config.toml
n_layer = 13
n_head = 11
d_mlp = 2816
vocab_size = 8192
bias = "none"
extras = ["capped logits"]
init = "uniform"
beta1 = 0.9
warmup_steps = 257
decay_shape = "linear"
doc_mask = true
train_tokens = 902600000
MLP neurons of a small language model. Each row is named by its layer, matrix (up: input weights) and neuron, and shows model dimensions 0-191. Each number is 128 + 32 x the weight over its row's rms, rounded and kept within 0 to 255. Numbers have three digits each.
After each neuron's rows, "fires on" lists the tokens most often at its 100 highest values on Wikipedia text that the model never trained on.

L10.up2814:115148118105142116142155126162128093168132072172130131133101106107165108155139168131107146149126125090114170102122156107151152196085098148164155115118107066120072052099149190081148100084157110095155071148083133186100092186116141121129101162083131099177090111136198118147138135077198154152163151186107155113168049123049160127154129157130107091100168143142098187116091130090151092139190116118136129101149073133158138120140095072124135145186116182074151093145106162136112080173140115138140162141116089151150186088148077141077085129111114126123106120142165172171108125157120125178
fires on: ",", " to"

L10.up681:103158163118136110183085130105157110150130171142186087136095189136125148140102141106119091133158055113135127156148132188109148111079124070170159125183127107140119125206184156197101042125140140083155204127123103084102188111108119114092144137132136160138126136174132113161174145094161141101164134080120100129103124129077100169109150107094136124084201090144108107155162132131129153078087043097138184129197154080084139193119159094133144111162192178124113134140140088130115097115082118124135101100084116140126122080115105075109133127121147122127101095103136114137109116177195129149
fires on: " a", " made", "d", " A", "ing"

L10.up311:147141112170104205158082134159147141134158136185131108147132125119142129151139119122110113129112130120131118104200105136014093172092083141137153109109158130111069122104138086091124154051088093129150112096061087119128153192156123145130122163104149092086131133149208156153094122141143177133152090149154085170114109146075157181105124140082105060183142158108159101106120150122080162068100126116146165131178148109107149154100134130134100135084162180085111117104146132159176121066125109174171165112209142192125064123206120148079207100092097091075147112092103113114131178139135122180
fires on: "0", " D", "1", " State", "ton"

L10.up233:111115124158070142100174137138085125149129100125112131149170162173170153147177152169100166154148072138049134124148120167082088137088173095148148143089124109158157097139099139144096131138119127115182113146093135132107067136136136151086082148152124111132116116146162094127121149089154146048126113098143132112087150124092145134182172108088140107146136126164078133162120198178202113126107103117153113139158171111153112108158155076129100152114059115160158129141157034132154115093164118113146146133079139130107071117122099172121104166122124176139150074130136143074148145111089090119
fires on: "s", " be", "ing", " at", " has"

L10.up67:154092094080127166217088145149154099104153120193150124129099104109129124164206164076131112138144082126186117179131154185137165101117106110140146121155100146083083098106099128116128150136122114163117174136133085138060209159181148163125082139150184157127067137116153139141151163121124154113154127115100082096084141100097177157153109131119092068150186136093134146144096074098103109147162125167111131042132070108075115129080124082062157138133129085094123192116121098119067097113121155064151181123143154149161149137157065126145152108181137062156104155088139147172115198114110141209
fires on: " a", " re", " He", "na", "i"

L10.up1719:191185113052163115158148106157129142132133117107141117094092091107106057120096216113091166163195108082167153104130162124041153163105144099178156128129108093169101131158110129119122124096112133063130187114162150093112151149111122177155072100085175118113157134174120117111109188097151157141120092040122170105146088103103067172164070152113159086128160133180115125190066159116128119092071126143120176119122133109122119124127186255099123158114105173128147154099134146096117153159161159152098163152117157127112120112082134107077119093116099155110148114132119129160129092109217114105
fires on: ",", " re", " in", " called", " "

L10.up1126:117133124151134090126122078094078129156136159156120151122166109131164094133077108089124133150069150169153085156116151102107084170072157152169126126166076119112161149164094143135089065135096101097169104096159168092153132180093100105153065090116166073108132143147129114165138124152114135165128087126122141122114101143148098159214076084129115116119142055132100107138111196105044145161106159134171178071178134090160112122120128152130224114121128154136145171068051082103151098117087080105131165106129149070191122117158140114148105153170069178125161126142084177124097163098149132148
fires on: ".", " ", ",", " (", " The"

L10.up2017:174118102142213124161113131101111082145152123121161146112150094223109134118153143103114122142186061101149151134110160205112124138138086082105156193187131123110183162189146137179129121108153115100116167146048079116104169125092131080133103143120178127114092098135170097121102068127170154124148149141142121089155094093114115141124186135186118079093136109108102149167106125173139069108090069119174093168092103093141097109160168136107154132101119148138114179172117149099162153051137135105147138105124154108163139126116148121094121118128126107127118144100068164165110159072151067112
fires on: "t", "st", "s", "d", " P", "at"

L10.up362:084119109132141105107156180207110114170143119096150170132095103188126169145160127126121149109069145123146125164147151090106143154151141161137129167157146115145097173145124140070104093119122083109209125152123112129135126174080107141104112115159127179143163099092186151161071126114136100108155078139146136095117130130084072122200172138093152129091149099106044143191131184165158179088155148155121115120146118119080117180091160128138190143036171088067140160109166152162137177103137166058135123167146093161145106074095121085121098158102094141101141142115119169124123119099187134126
fires on: " of", ";", " to", " |", " D", " a"

L10.up1769:158179172169186187118128155091101088126136129122185147135050122110122101156161103108127168154122144103136179096166151146106125059094131105149108163107145139173099138126095141070124153140119124158180169057068154129082096168100112121145155145188162092172113102139145121160100123118165104119134173104149162074096065124130079143136136079118147096161158114164121160177106084104162087146123186112117157128163120142111116151060176087084161155129060123164159146136130102126108149160089119135135140122130133137170101106161134140150166139159109151128106092130064117154141165115153144113
fires on: ",", " he", "He", " He", " for", " in"

L10.up1086:126142078161136153166161153119126132141147074145148074114106149105199089132172162098106103143094116114163169144159106105153173132158090163162102178138100132105082104140134089174109145139127161073189166087145106133114180137111146166158130063109114076128113132135106189121130149138129103211124085123147133091125109116143090225124119088150098125140136150213119140071173074114122113151180162124099098147196120169149156184079104158113174135148106122103097131123159077195120120091118143077131092149119119171145123143105138157158183138123080077104130183087109122114160098129120125184
fires on: " in", " on", "in"

L10.up282:106151097151172097192119097133103206130127096189062075156098131088136114133137084075091152106141044109040170081123111135122109137131158133152131138144086114166081040146135098125094109175159074111173157154134130111097109184121128133120107093126172126130138126135129144157096145104200160114182130109122139060106144103084122122107135117141104146114127109195089131124142157093129070127172064070212180120078142203139131155150122149114153110154168190127141163106095076059117101105109107078175188192064156142158120074134125148083164130129119156145145057103124119085100084094134158165
fires on: "s", ")", " in"

L10.up2791:150132026117131164140114125128141106122126102148181160115175139118147126149172163139093128079115123149168085153128121130099181161108088108175137199157136154187078095155097136136107127145152137121067150102106153134117156141176152115153159077120139156140153133059182177165141130091166142088168125123099117169130084057076123117167106200117128087161096135151134105109115117201122146146151055100076152149156125144109143151040094147145136127134119097174123109170126083148039145150093120095074158097107133128144102145126100171140117169058057142065077119094098135131119072155144083109
fires on: "s", " re", "-", " pre", " un"

L10.up408:077110089149159117183106122171087139106137119115152120173132136134184169116125084102106080095143107152128184122090120133134102128106170080113169093142142130175179128199153131143155098198119105135121100143121084103098154129119126126043098100183249111146161164158137099168116130150160185097149132108145138103162109117096113147128110176132161075174073136094098144167136162176135120120165045106147133105088095133181172138093097174108188062151154125125169158108101141120125156120111148189139124147119164137155111093055150074190125150084182131140129101128133147086151140070145142164
fires on: "s", "ations", " a", "es"

L10.up670:103091127101136133113177182154102096111160133192147117171096145126101065196118097157110070183118157136148167153132106153102103161054094129174094072104158096120107122125159088065134151167134095100198130128130084100119152209108152110214135119115110166114126125138152128094134141135138114153139157111096112155141072111113076139118129140102203084097119135128136113114068165114121158165103141142112125127189102125171153107134122105151120137082121123164123057236104147088145113126145135151104195192124143161153100072132117145146118140075070158111078147146114139134140145133185139133
fires on: ",", " first", " f", "st", " to"

L10.up2193:125146066137156096149119154187229186123140112151162104124154137154130152155131155130087146045103109138146069120117125143169145118124158103145155104151190162131104129155138148166114098137230092155169142128158156185148143170150184146132108121129124156116115197119171135156130135097118131099141053111161059151105152162100095134154114164145105150102161116136195084126097139086134155154158058114134110154123146104132096124094164183105163095102170095133148177129129082115091123089098118111187153142174142127126160057155117097102111124124104137086111099112168136131083082094111141139
fires on: "0", " re", " a", " two", " one"

L10.up2586:143167100115097116162089180173176161155127172167134114134134100130108119156137140141120118035157134143133063140108121140159136134121153088162155093126136168149123065137128140155115118133170080147168130151126132161106159144161127117097126096078131136115121216134163140173132178170086137132190054128132099134134083119138070145118166159160104135136157115133173090133104115076119179133122139092108172133112149122128081163131123117127160131156164098117088193152068106109119147093136148077138142133162144103135168083172135120155158131091174092158148134104164119102135123126174135184
fires on: " a", " the", " No", " an", " one", " two"

L10.up1710:067115046120097112140145103186145115142160147118147084174135066175111109177078095135122080147121110127137144148136118102103184122115172092168144127097137149098060133159113138134093136202158110156102131132176072078147164065101121096144099112097170156094213119110125084120142133173197166158129134150137163196076123145175085150155150111095167098143151167146119131116189134120061176146188127147114100117160153118088116108129065125145150094096064075203062113119094097092171120102149130141133117194114190137090126107117104154127135158185122147113131079101167116142103184090137105118
fires on: "2", "-", "3", "0", " To", " been"

L10.up2673:127167104120130105167128185146103180088126123076133123117084039210126166107140128090083124114148132095100109165143130120154103129122076143118129124086142083150135111120085118121102115179232065131127160168143123076153125124109111163095119080152143084134048161108155096086140156161179135040138060092122131122131128133119098135113163125174131028137152133140116153175058129105108145155083129094192134143107090137154079182152137151092162155129138180165174188113162163150145104168133128137113129124102147130122112059141094122073128108117102066171100105137125160113144055106130162165
fires on: "s", " be", "il", " as", "l", "ir"

L10.up2143:129129131126195118111130120151117202144136134160187092089118127173185164235076126104139169161168034127155131093182173048157098103157139152174173144150153171138230158153102113126134151104135094145187145101118136141106099154158085153158149185107176160115056096122121121085112087146115142095135074109160138129160158163086090149101117165100144097186124126206108147133117206125105119140131077124105138076104072126108171120131115112104126131173082209143131170161100112099102097047128109205145171131169101097121133121172141130057103155139114101105050146120150137040098118081145125096
fires on: "al", "s", "y", "ak"

L10.up1254:114096098174142094168171174166158139131121135062159170175137162112098141162120149156147159119142093129149139184226111081076159120130113137125167206109104158133141092154137142099036124131091122120163108131090124123145199154123176129134117121203139136133137131094163117100121097106124128107087078173132124096141093095140142116174154184137123113104174131095092107177153145158131123141141135150103138122155123154144086159085065063096131130137158113104137154135134090139106144086089141125123165050137118112103164162130135105120111103153124084165101081093122116107119101146108156110
fires on: " |", "–", " +", ";"

L10.up2293:167131086086113105148141156209061151132115132135147124143130104119121130182129129104141145132173099148153087131101119202166121126117141144108133155137124113103121109156137151148111110164158153121108096101158106135067150168172125139122112157156175133072167126157180152157130146097175187133192132135146106145098112064113146122147143164050127108119163130164154144107118193118120150149156123094189193104105185141129127110083172159080138127097160144156211149165101077151124104134114088163116134173083187122145135056123125109119125115165151134150142083132112188137114186151121149169
fires on: "s"

L10.up886:138107093189144136142154159152113156140156186161125191137086159112103099150095138123100174143154073143097140086191190151126174164135126141181172159149136173158113081116159144121092186119146124115136102124089143157123165206070145124112166151141163178093130128119153127124160093187121187046153114085172145125200115171184066146160146172136138082148161168135112119124126159104163100084106166100091149128117095129177106059104100165045204128113142157109094123140091131096124100180092072146131170099102111164110108150125097145063106113086183071109127097040081156158099148088152128167
fires on: " (", ",", "\n"

L10.up1662:155124152100162116105142195107110156143141077127124156128177172108127081143142095137146128114082101097106150106100147167120130121094115133090095111148126103123166144093148185125128095075197112160154164117072122161137133178162103144173107072080130124174085094156154068134111136145129065145110134132119112102146127103090196187113100130173139105155122069146119126138105187133158104119157148102162162122126092144136123097151137095105170124077153114139117128177102158151118146166112107134118145160175102137092106070154137155123103097067110139118166156090124113187149092097168085093
fires on: " ", "s", " back"

L10.up380:111203107205119115208183115135119152107134091142179129151066096103142132149134140095121100060156105141097075153095136114115097117121203180150108123116109116151185102178149109119149151113177127115085147111150106149069143184136138060096120167148142142123114167138213146176109139094140237089198139144122130094111123147149188179085146150163120111141124112166093076157183192108114143112128110088147112123078115143134122137096162088146142154094151090141150155125091099135126089115172130098184140149089146139120136041098073142125131156110116123149132129130101116138133142131121143139
fires on: "s", " A", " L", " a"

L10.up2225:053133160193150107162142121157068111134168118118090082082137132123096125163128168063108096136139157147085129105132142146154150149146203141182129156147128146051125078132122116115095129167099127140119162129125123132148195163106125133121049061106172093120123118105131144122127118114098194097164138071165143071127121176066131166171181138113117143111093166123155130101099125122201167095156113136137081091093101131096181125136131165077145112066098098042162177157074107144131149082093139106124144179137084133090136084067086051131171147125089210130182095127165129111164081106121137128
fires on: "th", "st", " would", "D", " re", " could"

L10.up2111:116166054115139089066125113096133191150114164174126088146113108168124135130119094128101151172108135136075088121094181091108108097115167075130145157129166189089132098111133115144097086155156103105121147075115116169118188182150117162174106138127182110063086139106162102094090109114145157127113127123083157161122113138116142113127152130159202152140124166163135164124164120163104128084113102148168060157244103200157096145115101122148120116136109135092131114149130097135114066141169130134155189122120159136122142066215083163147127206144089094120140112125061165131107120176135106188
fires on: "s", "al", "final", "ation"

L10.up293:173103083124121121103138128105146082129105172140098100124055097165126166176148109175096135130131150194109127082135100127136145084132076106149215118108189117146086070184197094153075093173115142105179124187154114120124158101157096172097141130133176095118113163145098147147090166137085167090121079164136168167139141100078093132180118128241104090110104143120075176132087129107173139168121115094117099075156124116104118140099102122045157107096146147132149173128131078126148098104211147144162114140122164142121099118168094172147168120134148081125143103188098126085066147111152186112
fires on: " of", " as", "-", "|"

L10.up1888:058139160083147165119150133139126102172165112154137129141147107137157145109127176131132105131129127098118172135131129113108123112138155119162135096142129140108108140138091122100092117156104160094158108113122096119164127132125078101145096127131142169080134092160170126153121149150170135103139128114110122099138101117113132133087088181045171074186104138163060139163144183112094134042135078137154160050129110088104110153130115131146156082083043163138153141087084139062162100122114099118157141114094150163145084128112113118147140147148088155056149117080126119106101221079109042136
fires on: " ", "1", " is"

L10.up2083:099118168144154188153151109172143103114116123117136181128137072089140126165135120118118132094159091181138154073137125115149146113167166134125194126107118116122077104170163113159137136120111117127182173128064065135117151159139133193071194160137149191056098111168104171128088177046132204118160141172104119128113054112117131108109112143127102116191121156128035124220078168159186145091224159098175104085207091049106117087095156043069151128144179116099129112138076148086155122119099189131140182148127091183170118112144138072131136102153106118084131113127118141125117144122102105114
fires on: " a", "1", "-", "th", "y", " the"

L10.up723:139190148170126079185117113171173139115117117126197131085097097094121136172144076119109163160105123160197100075118240164129171084118161104112115124126079133162150130217093163156183135152177111109166127116132093093114173138139132148138055103153173168125102194168115145104087129159153152167101128111139127098170051110108159117116138142155157098177142121171123051099146102191119165126186070093066131041119100155164149149100100122135115100108130099122144153126122072109108112145183186102136130126135164114136093064166142120115150135109112101123112146148115097128164131161131118136
fires on: "s", " Series"

L10.up1329:127146104150165135098152165145116119171176130163120105083112139135090119154127148039104122180094129149101052131126167101137135130091187180148137195117120167185109138125088148122111121141100134079156164137087136148057147133137094102116123138141113121113091107105131161118143131071124193163072141138108141131137115055077097154138204144101130136126197155130138117124106079159223110113149162123166115114176139151165131164153112101083129137136137080073066168147145141154211102172130129086124147091139140110149137153134105127129144188137057059074096155139118168160104164099124112119
fires on: "2", " is", " Buch", ",", "u"

L10.up713:091084071138127132152183103188143138165118104125173140143128150171152132138163165140118162144157113081100123084133164097128157136105088101152140103110125187114118153175153160089112082099130119130172099087168047195171174094158127099171092100139215177164150177124138092102100150085085155067147150129112163145105110070122116188148120159148117151121128181114136110150116139169147087116145164099112095086148134105163150157105121174148151125061142121147104107089172121092147095114153167149206137123146130159147127147128120117136163184132122192121138106140083096065138201075140085156
fires on: " to", " under", " by", " over", " in", " through"

L10.up1948:123106097084156116110167129120134172197098139133153196163158125069129122122057093118160125158139136117113155168112178145120190139094136148121155157147118086183113126157134149126063098115211104088120198130080175146076159176128135160141172119095139084140150205149119141173140159132136153152116128118132099104131119123117120143107106114103101119139161104125086161099118206139112166149128155090102106111160136171122081136138105100117058170106111117147134160121139113136139086164156078189208215151112111117149188114113144151120199069131144122196128142124141135070126079111130064145
fires on: "s", ")", "ed", " in", " |"

L10.up684:103132141115165181193150139174129165099137180133112143182108121145131132143121172137120173136063139119173136156138116149082156135084099165127148149196089111140130068177109126121067106167102130117137127122127085163068159203136107111156103137134156112109156131127137133146136164088162195078115112170105185152129080117104102172142172151136126046086173147092140160100152115103174139177090134108123090082151112105067198134059079185132126071149155137155105141135115152128093113108155077108160172126169171133091152123126188110115146128154159094143090165071119097161155167155142116100
fires on: " a", ",", "A", " "

L10.up1694:151163092106149058148207118146111168162115165130149113114087152145140119154178135099105131111153059126104125046167157089165110099135169103164165116122056164112175100110137095107093146114123063076102121120149092160119131177116109135167121130157121131126096118161184180120131171121163161119156176143186117158137095094081134140122147161084067075142095087104160179187146094181105106113128138108075167082127159093174105120106124127079143162075105126143129095136057113097157154131120151141142134092174171124130079122097142157100119185123145104098132105114128160101106096128217152170
fires on: ",", "'", " his"

L10.up1913:064160094150169146155121118152120081111132171166158121096027140127180144129200069105100113122105150196103142150119087191138165179096163074177122112117144175088088097102127103111130120144081096077108144112073166164063098153174135126130110130149132091114085134129153110156115191076148060113185145116135117096145140167109084132116130142157129089165124134160063108190102185115110124095160124088187101116112148141141133142157111111059215087114150118071168132144077153065096142162095202095131143185151090175190131102124128095155137133159154146105145084076114061114155158140156083099
fires on: "6", " first", " of", "%", "7", "4"

L10.up2057:136116124178168129138099075180136127089135131111159119099112061140131205126137131112125103120174106140148070120118098154128120147072117103134082116148088089113079113125092135061122142068128129106180214135125095168102132095103120082207114150057115099165137167076092073133118137098180105152088155104130167100143093158143120141144153174153145147128135228105107152179095152110114083162108102108128115119113154144156188123073164151138149126104084091126142139067073100144120158073162123145098162151125116127083129091160140078118146202128039230135139104122140128070120152096166120127
fires on: "th", "st", " by", " of", "nd"

L10.up1766:113143160137141113182088122106145115114140202106111135128202106123115108171140106110097076112077149200161084110125135172109135127143158114130163185122164170139087148166115104121168079102126164085129207154112103123106115136125161115096074194111150089071104148103048137124128134101097158101193130123092149107158131074159141190160109146176132070077142138118086168062162211118114137123155122106129071125071132173117123147137182167096123093164112141168099209161150087102118046145136170073190172164139091111163147109119197166159137129115099114125175077086138121149145148047183148135
fires on: ")", "ma", "1", "3", " "

L10.up924:086098103169108129101124157132055119108096148163129181165118158117156138134122118098105114134165065059079110117122130084094128134156189139094168159080118144075065102089094199157153148134184121142090150149129097117155141141099185101114148130112172128137100189114091172179123207102129162202139104113134168099151101089106137165142162144116135116136198068114088138137148142114154136138112100108140167079181070105117134098103132094122094111119136070131129207113086081106159089108150193096137153138074109104136121050110181089105083120135127105126115111143078134119085070095155156126
fires on: " |", "-", "0", "–", " to", "1"

L10.up1200:120102153187154124132147148116086151092153154116090151124170119181127187180151093136103168161131119135123133115103130159119136158143177154141133119081116157081133127161083165184133105072151156173113203149060154137160132141087147146109141175137200105134121108169116145121085090159096162136170103115189128144172122070116104087134184160106127128097111086045158160094104155138141120146125077126110162188127093183150113086146162122146131121122179122167189161159190081142096112127156061102138118085103109151107132057114099066127098124136090148150199102096159136131119107090098181067
fires on: "t", "s", "1", " "

L10.up2636:104183169146127106170110121127146139161128152171127122104104084136190161151119148112137181168168133107158115133108105138122113124089138093154114163133167192117092111147175069076072162104140145157127107119126148149185122135121122139115089082116156161110057116123111147127117127145115122166217135162195153157189130135093139114165088108137123078125080179189110148157072183082160138052123096102115146108167158142173123163109080047110130122095087177122074123119122094113153088144124154117141135161122133128106117063123160148132123117151113105098168128049146188106074121123087116194
fires on: " |", " in", "-", " ", " con"

L10.up2720:110116153161129120121127068162159119123102118156099146154081159101071119128196121122106133121141181091105103084135117130142130122148163098126150157127098065088099089186151144168127122125156142097083214109143101094130145111110165098107164133165131158125067142139139141166190134144105191114161032133121127149064113110089134112142135121151137102119158092077065139155156127120137160112166087057131053176139123176092197110125117146108129081167156148123171131129134084146112143186155135112158081129116137143160091123178135115093117191127178051138116085123156171075079139122112138114
fires on: " of", " to", " and"

L10.up201:180085091144108094149163155150084169120073026161130113098159094090136105172195086086135051107158112155124134087154123113131146124155150074124142135086100069095168087144105173097156098151188096141174173149103168157122129176131088136115127091057101097102156180139161173141117077085145110099178131059116148127147125155102130100193116159125092116093143080196094120130076194119161122108145106109141150088107063090133095096085155104109153084126159166075165118152071089143153108090111111143173186108142148127165113089123129163143122081139104174156138114099101173101173169082191138118
fires on: " |", "%"

L10.up2356:146100154095181118123170195126117103124122144106125078104103124109117096150116193185137137120105107124085095061131070137088131171132105131125097106105140114143082073137080105166166084138132178077125130125149159132119145144034090180074152155130148119176105162162141095095089147146157131117150078099127174120118148109112156113159153109120118140127107081127200095139079192192113115067172070128141144100170062118081108180108152102122144105146094174168114143126098159107106150178136163142086167150132140128146073140166160101133116133089157149122173138120138129119083120156124080109
fires on: "2", " one", "1"

L10.up1242:095067097195130141146182155141124146147138106137120088140122046173143161124120095106103148084156109065152137169106159148126105188171115123103139118165073124116102141122140116132103108130102168115108184118139118112068147110136153150113173157102083061137138114147163147126147165092086134086110118100143028155135094091106122122180137142122155061109104158047104069117076126056075101147132082128176182138164168107109140133146166206114112152142154151123181109105145196110143140105140142077162120180114123138142186120105117080126178141161104119136113146134126128114107161077139110179
fires on: " ", "|", " as", "0", "1"

L10.up1282:130141029144159159147135131174168087103121141103173119119125107164147083154120123114125140103161105181077150169102084151084139130151136117183156173144150153125021090186119117185127174086197130156173113110100142157140131112140092132100107127135197132142128115082099143099127198126113100097178125157136106165115131153079116163151121099116132137139161109205155125126120183140129144131154070123096107115203120135152077138076148150154119117130127065137082077196172057150106117119103135161116196141116162181125125099174083116138104088152085173142152120067088083091115171140148173099
fires on: " in", "-", " re", "2", "st", " one"

L10.up1749:150085155139085134114120166153156113158115135184072146095105184162142154115137092126114121029070148155098086108162091162103177197188170133129150152131078167122153138151130132154086096131100078139106180141139130175110135143081091237170159109077115138151140170089120118111109121143126127131081113080151080089163122151174150130133075198098167094122153039130175118108081196177144168127098134127142139129148173096114060107103116167179095074097181130124137139146095138113080133043104152153066171092076140119139128103120069106118158126082116146114214136139139148091168090128090119201
fires on: "8", "1", "7", "ar", " Ma", "al"

L10.up2540:064160079133190138147132200154148148082255100147159110141111094118072110099083064115102133122084149083116143132149153108123115149192127119170241136172094114132113173103147154116089128073158130110096135114127133126115212142132084138099133136094154127175133090160092091125113119074136162118121151102118093119100112115087067196124100152147173186131159136154202197140142156164127128125134096127135167118122091062107081147111109095077113141148177160126108150156147097150169088125095114105209174125129108188168121150136118118129076116172110150103175110144077159129098197098123108144
fires on: " D", " Z", " K", " T", " F", " —"

L10.up51:096154128082132124177140105131120114123193138150196134164124152073094171110122151117118130159165055050150118133148097178119149161118077125163149142136134149126075104107178109119117136107120042081135159090152129153089170126082104185083129159166116090070180106177115076116102180119172100115140154177114123041136058138160098169169188151125171057119072112203144135101107136161180121121110149092095084111147167109107124163165154169108163093112109135104131168080151136131127144158155140176099132168128110152127105085140116142135054179105071091112102135085146144072061123101109097142
fires on: " ", " S"

L10.up1502:129150123160118113094180162171095157069126149119169108148146119139165168151115112100126096170121105127168167136127191166051145153119171181123126097142141225131194071174067105133139140118113139096181151199134131155133164156073121129053144149138126184130144171201103124140086122115134107084173081104144072087101130148154140192139143152162138138169144122053069166157151169122153125112134108113122155094156084104182157114127194119105103127167115092104104104107120120125085101160123118133152141150137087129151139140131095192151107149134102096171080142116159208121129124120149087172
fires on: "s", " (", "ors"

L10.up218:142132137142140161108130127061137125112139099142144109094153107121147117115143154128128142117110092121171151099135089120058200156112204175120174163118156163128156107122079086149131109149128115190119114114078172117119197164100197154092079138152172044092089114113163170144159105110103236140169172118087110093146121151164144179187151154126171095124163126102106114159075127170114167134135135136136121135127171118159135166166103110120143101120135114097111116123103107100162099152130159108149158117096155121091135171112141154171126154137063115129107073155098163127095118103125149124
fires on: " re", " un", "-", " f", "f", "—"

L10.up1528:160135071158161148139148154103143093169133139122132108148128127094166108153107114109110099069138121097104149176121146100108198135148130121182109154121103121123165136216065094155119104115135183093140157151117150148110090162105204167116115170130137118129122125101133101120094100141150095126120151150150138121111160090142116155084182167135163092143114081132165133121118099208144117147106177134131152092118110117171177149166079162066165120076129160106158105085151145119145133095106151113151143123153119149124080143154152093152163178102119092144127149094134160109142128099163079106
fires on: "'", "s", " A", " his", " a"

L10.up1035:147105149161114119108202166061127084137121085164111082089104091120146150117134141097133113125075115142107101106091148103110160135126188121109166112160156104123147164152110096099151123115104145126128144146165067176078120130096101160106139135150168080091079160147111081142169158125158177072116112111118109118112122120044107104123093137181099041127148111151131083138161063086172141120152147142132069151130067149092161114140171137039111153162151060195075108107109158148115193147101115162142136122116130178113110119089079110141117154175098136065138043152103165154112164085173154163
fires on: " in", " with", " a", " the", " at"

L10.up2615:083151129180137121121144167136112184148113119155070118143154119101151041181160149120120149119146091152121189119158135132082172157188121099182136109106083129196092107114096153104158089131100117077150143091163158141079151140092131136128125091109137089099115139085127122130063118131121121105138054144135122128104132116070167182111131074148135122064151125179130146185090171135099111130177115116146102134136053173167140112141097110170150159165147117122128073130106137136176089178117153148081146106142133078123098146122192096149160116071116087160148090099116136154082145119090084128
fires on: ",", " and", " in", "y", " of", " as"

L10.up2595:109128148142097142134209170127130099114143135115140161170154138144203156137124152138090087075150138101131143180119159134120129177177144096138154134097156120122165141168084159147082084106075152158185137121050102179158125132116145128068170121105152107115109159111097148128149141128074100142146064156152090150121121069122110127152121133162118164117157079086093178187084172095107102142172135144145101102214072093094121143109138139153147169149169086176161076124128097157167088169117136125114144153167101108193079151111127075151196128098123144128116139081161135092149084125159123221
fires on: " of", ",", " and", " in", " |"

L10.up2507:138152113169122133156158182135168092083145116138143158211097140084112182124130080083092157116146158136110154116146167090136140179168108108177159149077132112115147134154093118138106123150121133077138173134083100133140127062147113102056140076083157138108093107071167135194120146136138155133124099025137111162096084162125098225138094202068108162194147089076082118150147141089146166123127143161149078128164062144138129130149136111077121113127153128107176215111112134128150156109175150151114133142127116142180133098113138112118127176075130145180099136129131076115128073088088158094
fires on: "th", "st", " First", " Second", " first", " of"

L10.up1580:158097132157166129175114131143062165105116127141105093130096107106126095125150123178111158156173125123163096104148149118115157123143160180141109173086092080125123117188131127089142121138154078072145165154122129178104152140117108128072115132162113117134126144120160143112106133112125137131114142159121163109069112086171146112157147107122068189066163136121103109170178162048140055090131143141119073040137083099128096142089133121097113100198100120166118123164123095104127134125117098166142127097123167110138173086145072158123148143065086082132055082112097125114117139107118097175
fires on: ",", "\","